config = dict(
    d_model=512,
    norm_eps=1e-05,
    rope_fraction=1.0,
    bias='qkv',
    init='normal',
    init_std_qkv=0.0225,
    lr_head=0.00417,
    warmup_steps=200,
    doc_mask=True,
    train_tokens=559700000,
    dataset='wikipedia_en',
)
MLP neurons of a small language model. Each row is named by its layer, matrix (gate and up: input weights; down: output weights) and neuron, and shows model dimensions 170-340. Each number is 128 + 32 x the weight over its row's rms, rounded and kept within 0 to 255. Numbers have three digits each. A neuron's up and down rows have the sign that makes its largest values positive.
After each neuron's rows is what it responds to, as a language model described it from the Wikipedia text at the highest values.

L4.gate310:170093104130130147145158141118111127176170161106116112105089131162191194117106106060097082104159171147096075192075082159141130150123124075110165149107131118128095142111121105110122135120128097162092123098087135183117105114067108138171137063160136113128147119151165098124136145060093092079117101131116133121079075108091104117166172138089184157124132093176101089127121117125070164106139120101158158120080105135148133074131153117160078069141094183109169158125188126144118181127137117175112088085132093160178140083120
L4.up310:123047135123070117144144126122122077090165126144075139148112145177153164149187164108090091143175111102100115127166088118129139140143143122063109141096114133164196123092130129147112123154124117147090096107121160127165111121133126133117115059156127136193147159089109091141126093183075132071086127195104169152149097160146109117165131173108145126127125124159126137109127124190157086122095167063203122163101115122158124079112091108096118058101162168178112145118137104134072101102167093138101128115169097105170176145157
L4.down310:172089156004129122137082125085164093092129114107095158133131112116105179178133152149083085179090110111189161143168101121166119059119117111126124167086107161086160045075098129127114103156102096123094105110110109137097126144148121120145112083124113127113123124095170094137177137131119092186164137147112119090139084179118082087066161164107073143138147109134087153122108127128123121146116119112139139073199180128128137094117160076139113137111073112132131124111071108142124111164178092166089143084085092113156103085154
Interior word pieces of long, rare or foreign words, such as apoc-ry-phal, electros-ta-tic, Latinoam-ér-ica, euka-ry-otes; table bars and "any" appear occasionally.

L3.gate191:118156162180082096188101111101150131133120123169165207119113071127180149170152134129121149037131113133155131149112231170112117084086121106147096107138123129169164145159148139150131112064115107086126097168135114115158152124117091154145140126103161143085132229171139112093129149120092119142123119114102178135141078182151117131152121095133106122074142089115133112098154138109122123146169187126165188095139088129116098094129110096112115113104125185090167139158138171118100151076114174161112102155140114126080103058170
L3.up191:169082115138144099064128125072117178131147137137117044148159111065128144095112104160120124122133131103167113146106128131113181106069091165152160105134090126094088151129165126113121147149173117112125159103137154124099200185064171082070117104141111112116098173161090097144192127107074154196127093110151101105118140056169066072105151081135177142179178159182126167118093153174158146133100135123093134192141173069217155220086113169144175108155144125152108107146144101092137115202141099136123070103150045100080103144081
L3.down191:122153158144107148134167118106145110089154182148129160093126160128203144166123153060131157111160072095128112104069215128123109150128143105127195102126146092155172157126039101163136119081151112095149137082129127121099104163116131153109151146154154118092067105156085141198101112115100097139070120025152108112159120158100127158085087161205079105127126066168144108091138123173119132124180127176137119115122102158082113139103104125145130146162042083127114063155063115122169206130162098141121074094118103129192117126115
The closing dash of a Markdown table separator cell (|---|) under header rows such as Party/Candidate/Votes, plus weaker mid-word name fragments like Jala, Sperrle, on-site.

L6.gate71:102163070136085116160134163153154095109123110117033140167125102133126087146185125189139138078161171104117112124078112167113092139139091072137118116080112153144139124058093064205098076096094182148146160107079180144122099128109126101160151114124124170157164119164139113136106132117134161083135125119196141129104121151132150098159129083164146105133106124160159053176128114170152108129148114136122154082084149129141146127070121124145120127112131160169126156148135141160142143157122170112123054134133094172162127120161
L6.up71:122108117152144140172135056085101113176123110078132117158074164201115137122125124117113072177170119149118193155124118148124166111124070094126112066120107197115086124121120135149141125131191154135114193079153182155158130123140081129122126137140134150161122110059117140086138135118182098176143142106110079074155087138112125059156178171111154162116140093094106030117128081107119171128143113152145060116215111106110148103127094112122184163112094084128174128116154150129166172137224100149167147142130156092120088119125
L6.down71:110080129099155209148113085161174080090054088100153171121128141120197168059123077156143112118154149122141157122172147152047142154125157111138103133183157150097154103134103127086121150116148166108158139168156138130106172161122089136141101136094157119146152179168102131137098134134148164174113190193110183172140093124097117131123163143141107124078117101112163107104165175094203161176145133137085160168135126079113092083118160122080185092131155112145132146090119138065116059147110133100149140188182114134104144126135
Mainly the final hyphen of a ---| cell in Markdown table divider rows under headers; weakly, digits in coordinates or numbers and mid-name word pieces.

L6.gate647:191145123087149116102153158164096120236159157087096150142138102084147142165169167065126153142121113127131155086081092153133153127169124157069146056116119146105171109068070107139161146079119073167164132086108160144077089137154145152132113137123146167151129150147113139136109126101099127127157147130158095128101139121148128128119106148164088179106100093177129138192098176147084130139084119154135143103156157078124149135059145151119164129160132150114105134085103157118125110141133057075146106099200122103139155136086
L6.up647:121159131161158160200069093151133125130107130119115111132104172128052132131087185113134141128190165090116126150149130100069125173115163075084163139178125189137104135125111122145140118105121057075174096112107141105026161090105102146134147099102177078155138154125145122121065149089113147083127145151110079131128079170128103096093172179132127105050103115119116160129175085105060066134113115092129167154119088123196120138103111079121086089131132137166108138138134077099111164071153165093147089112202133092142106160121
L6.down647:138134130151181148186151150148194073194134107181159071172184125127093201100159128121114138120132119112127142138121169153184118139134137096119113115157126161098124140147132087146053109152085127119128128064099127151107156111125149169098099123131162137069116197093137156171068139117143145161159172091091114144118117123093116178152200190110135114100167118112076132139103119119105110070127097116161148133152046104121079065110189127080165055121095141126160143126144155171085209139120125140116182130134115187130132166119
Word-piece tokens inside a longer word split into several pieces, across varied prose, such as elli-pt-ical, she-lt-ers, stoma-ch, machine-ry.

L4.gate86:120130127142096116082151141133080122233081117103130162113121119093173133134142102177181129147093110152157113112088153068177136137156133100121129137084113150157116131106128149093125103123132155129153111140056137128132117102110076140098157127134162083174141098149085124098105121117100095125128133127152139146153142147101154094121189126118134092094154125096135148136100080136088211155125180195152080141149060132107113203170092100099167098122187126110077152085178120087090145112071145133154117107143063112130157150101
L4.up86:139147110136128062134090118132109155121100115151083113140116141104132147093077109062171101096152110162124162135129161116128075148098139057131180157081091210171201124121137184100158089088118137115144112115109172136128113149094149141175115116104127119164119165145131184201123099127100161171092095093061181143144134169149143094187114158170065155139130139119115146091112078087122128094120094096157108122093106119109104143150134186163067193166115147129102137130116044103079168146101146151109138065127111093158172185129
L4.down86:184146124182090204114111087103146135052127116099154163109141165124146167163156105178149101093184133132132157093123176121118140126121103127074163138100117123084114117140075109114146090157075124212067170109138130208078151101116184153193118149035111113133114111145128135202110189161108115055172196127118137098130142182165116113168140082128164139038139117104081175104174090092125102144062135061132130101146069128140077161118166179143116144142136133161111159137115084136128101115112112147105109123114180103068123174139
Mainly the pipe separators in month header rows of climate tables (after Jul, after Oct), and also mid-word pieces of rare names or words (Lud-w-ig, pyr-ami-d, Roc-hy).

L6.gate21:146118096140151098106113139128111150178097194092076120126130060192058141109138166099153145175137108155143153158153128116146111176133127143106107086117106122122125176125133107084135168138082150181138150095100149176096121108165125078143130134158089113097191115149073185132136146162172101145088150135134104101084137130123146098160124141120118147069146153112171186103090074136152188132092108133144160083092112131130130169153176098150127143107129145107152169131145116174114163163108100125123113079119131096124104115104
L6.up21:098141127166189103112125106148133120073085083151127108128181129100108151144143140068094141138193115165129161075169150143134024160118138100147115104193114162082144089140098144096099136161120173132082127110126119161042103095118077103128197139149095134153168224161163098121103170077172102127086065147150092114198152086181148128104138145145107116088155105092133134145145104155183141099129082168103076107152150137096113149140102141127144160102133113108127114132150121086183156104125138197129126145111116138117162187135
L6.down21:109127142087083136143156097120168127164081232113111115164143123099111143100107169158153172098207139086167162162132125136110103143146115163100147126171161088144094157099143174151123113166158128130128125110138166100117092125121192096136125112114131115103129095111203147170122140150126112131127110126123097107158164119158115139139088132075114145097106162125134160110123144128131145156121069130135182108169100186148189114173116146191137104150126161152114167142124142102143164107143155131161148107134143137117094171210
Word-piece fragments in the middle of longer or foreign words and names, such as Gymna-si-um, Don-eg-al and Mor-oc-can, plus some table pipe separators.

L3.gate1114:190152147113108142144083180108144103131170112188169099143132105103140108116165168105143127090141230139132137106085144156111128172138143084120104086154156168129150119122180160120151163060155102106132129044127169152168120122122135128206137052100180154118120094103138134120120158107094050111141170161121128119112150116158076157104087144113091118094110097136160162112106060101115132115097163102176134156148087085115139098155103111121120082081145084138178176127126112149101127170111136126162156140156136098117166144123
L3.up1114:148122120069094120178139138131122110145114142099110111160138137113135090140102113087132110093100146132114141159139162126112171166188143137092095183142125122138143059173138167185142165126127089127185145106111092147150147115129128111086123094131091155154119182117141170164116156110092134149133143121110143148150193126114180092127168210172130077150128097150119110144146095074111162169124155130142151106082087114144157032137104062103170070058134101144155172150084150169126054174140110130093113151108059102127149111093
L3.down1114:181089133121159120163125105139145077068069062135113138163124067089113166138133178105123155140163123079177171122147120086149144124120130113120108156127097117058151068134101096119084129118118114165159043165109130101077106143109107094140129135090189149079132093183207128097127090184136135118089137100157167097103120117121150147134131137113133129129153200100132132103078165070098126124171155133095163067148119169138106079077087100057135179119058133118161165144123148155047129054107118158084115137086140194098097100089
Inner or final subword pieces that finish a word split across tokens, often in science text, e.g. medici-ne, recept-or, lysi-ne, coff-ee.

L4.gate940:080098127126097091125096110125103084128109096142152136105096154086124133105137141164084169083047167076132145183119146125099102117104165127124121129148138145090170108171171114095131081138104200200159101140125097154126155125154097149147114164084151104111077127132094125120119137187175168159097089181065114090126124087103118173129089099153105154118142123123148171155121151137169114161084131130138145115113095128124112138147145125217132138175126147124087138175125133129116162141154100104060148154128066125147137111103
L4.up940:113141136124108117095078123130149094064162133209174101099140152132185116134129113184147101137096107112131150149141147169135109162173105122064137114157164136116133100147192202124126090099090100154147121169132070174101131112074114125114110124117129153141131124121145131170078077123199132142119116244192126155133145127122131135151072111163105145095122124136183162134143145111152163137116142190120149167115105153151165141144167132161130100210139136122134146143102110127159113153177082091119158078130135104086172068093
L4.down940:126089054143135138153137074100123146127104145148163157092106117126142157128110201143100124104104108123170122194174083071118166109083095151090138099161149197102186116172139106183188094214152125148130106121083131135176107073164118140087105094110101114105127085137183120115157109174180126112169132085066145100132134130143069126116101141131107114117174130109131172140163133135194150233125185132100179115146146083143114132144060137153117150139071113131115132162134113107092086161116129152149110098137102111036105147153
Three groups: mid-word pieces of personal or place names (Cos-sm-ann, Gonz-á-lez), hyphens in compounds and table dividers, and time words (years, season, months).

L3.gate289:103108173095119116187138129109107159142095208076150155178139118131098118170168104118128082090140120072105147118172189112141167100070161144150155118110166117112160195143146102136126168143195115118139142114123171097113103125144153125112131217099129178096066152159090219118101106135156075125086119037152178131183154179133127093109137144134166108125142087127203160108120103162130117148097089194103125116146123137127090042110131061128100179111078125121128086151157114142164181187173126189114120168130167158172062188143
L3.up289:114214094116149150093169154085163107155112174150130128137136097135153180191100150123057134129181130073129080098106074115141124165114131094097145130103078153096116103174106103119124152153129144160142122144093124126126106149112159183120116129181136082099161139102159080123154145103093152173120120163125164100145114078153109162170109208125129067203135103126142125157140117113134090121113095122117087110043152128141082182125134142087143198135093156142093154117116160067125106178089172120159132170200127146125119196141
L3.down289:090141130109144153160119096179168102091102143103186112087166087126149154123148159144165169175121107111159148107104102086125101143109059132162172110188036134121144119167143199092166133185063086179195177168141135158141126105117207179148083160118146097160097110166146127141142142180095056148140125116141108112142140147099100181130151070076130113058111108147081151094098120146100173131098139103086139162103101055184100139141107120171131136074108092121116139152115158146170110131152137144155120110146089123126130142109
Pipe characters between cells in Wikipedia tables, mostly header rows such as Pld | W, Votes | %, Gold | Silver; occasionally semicolons in lists.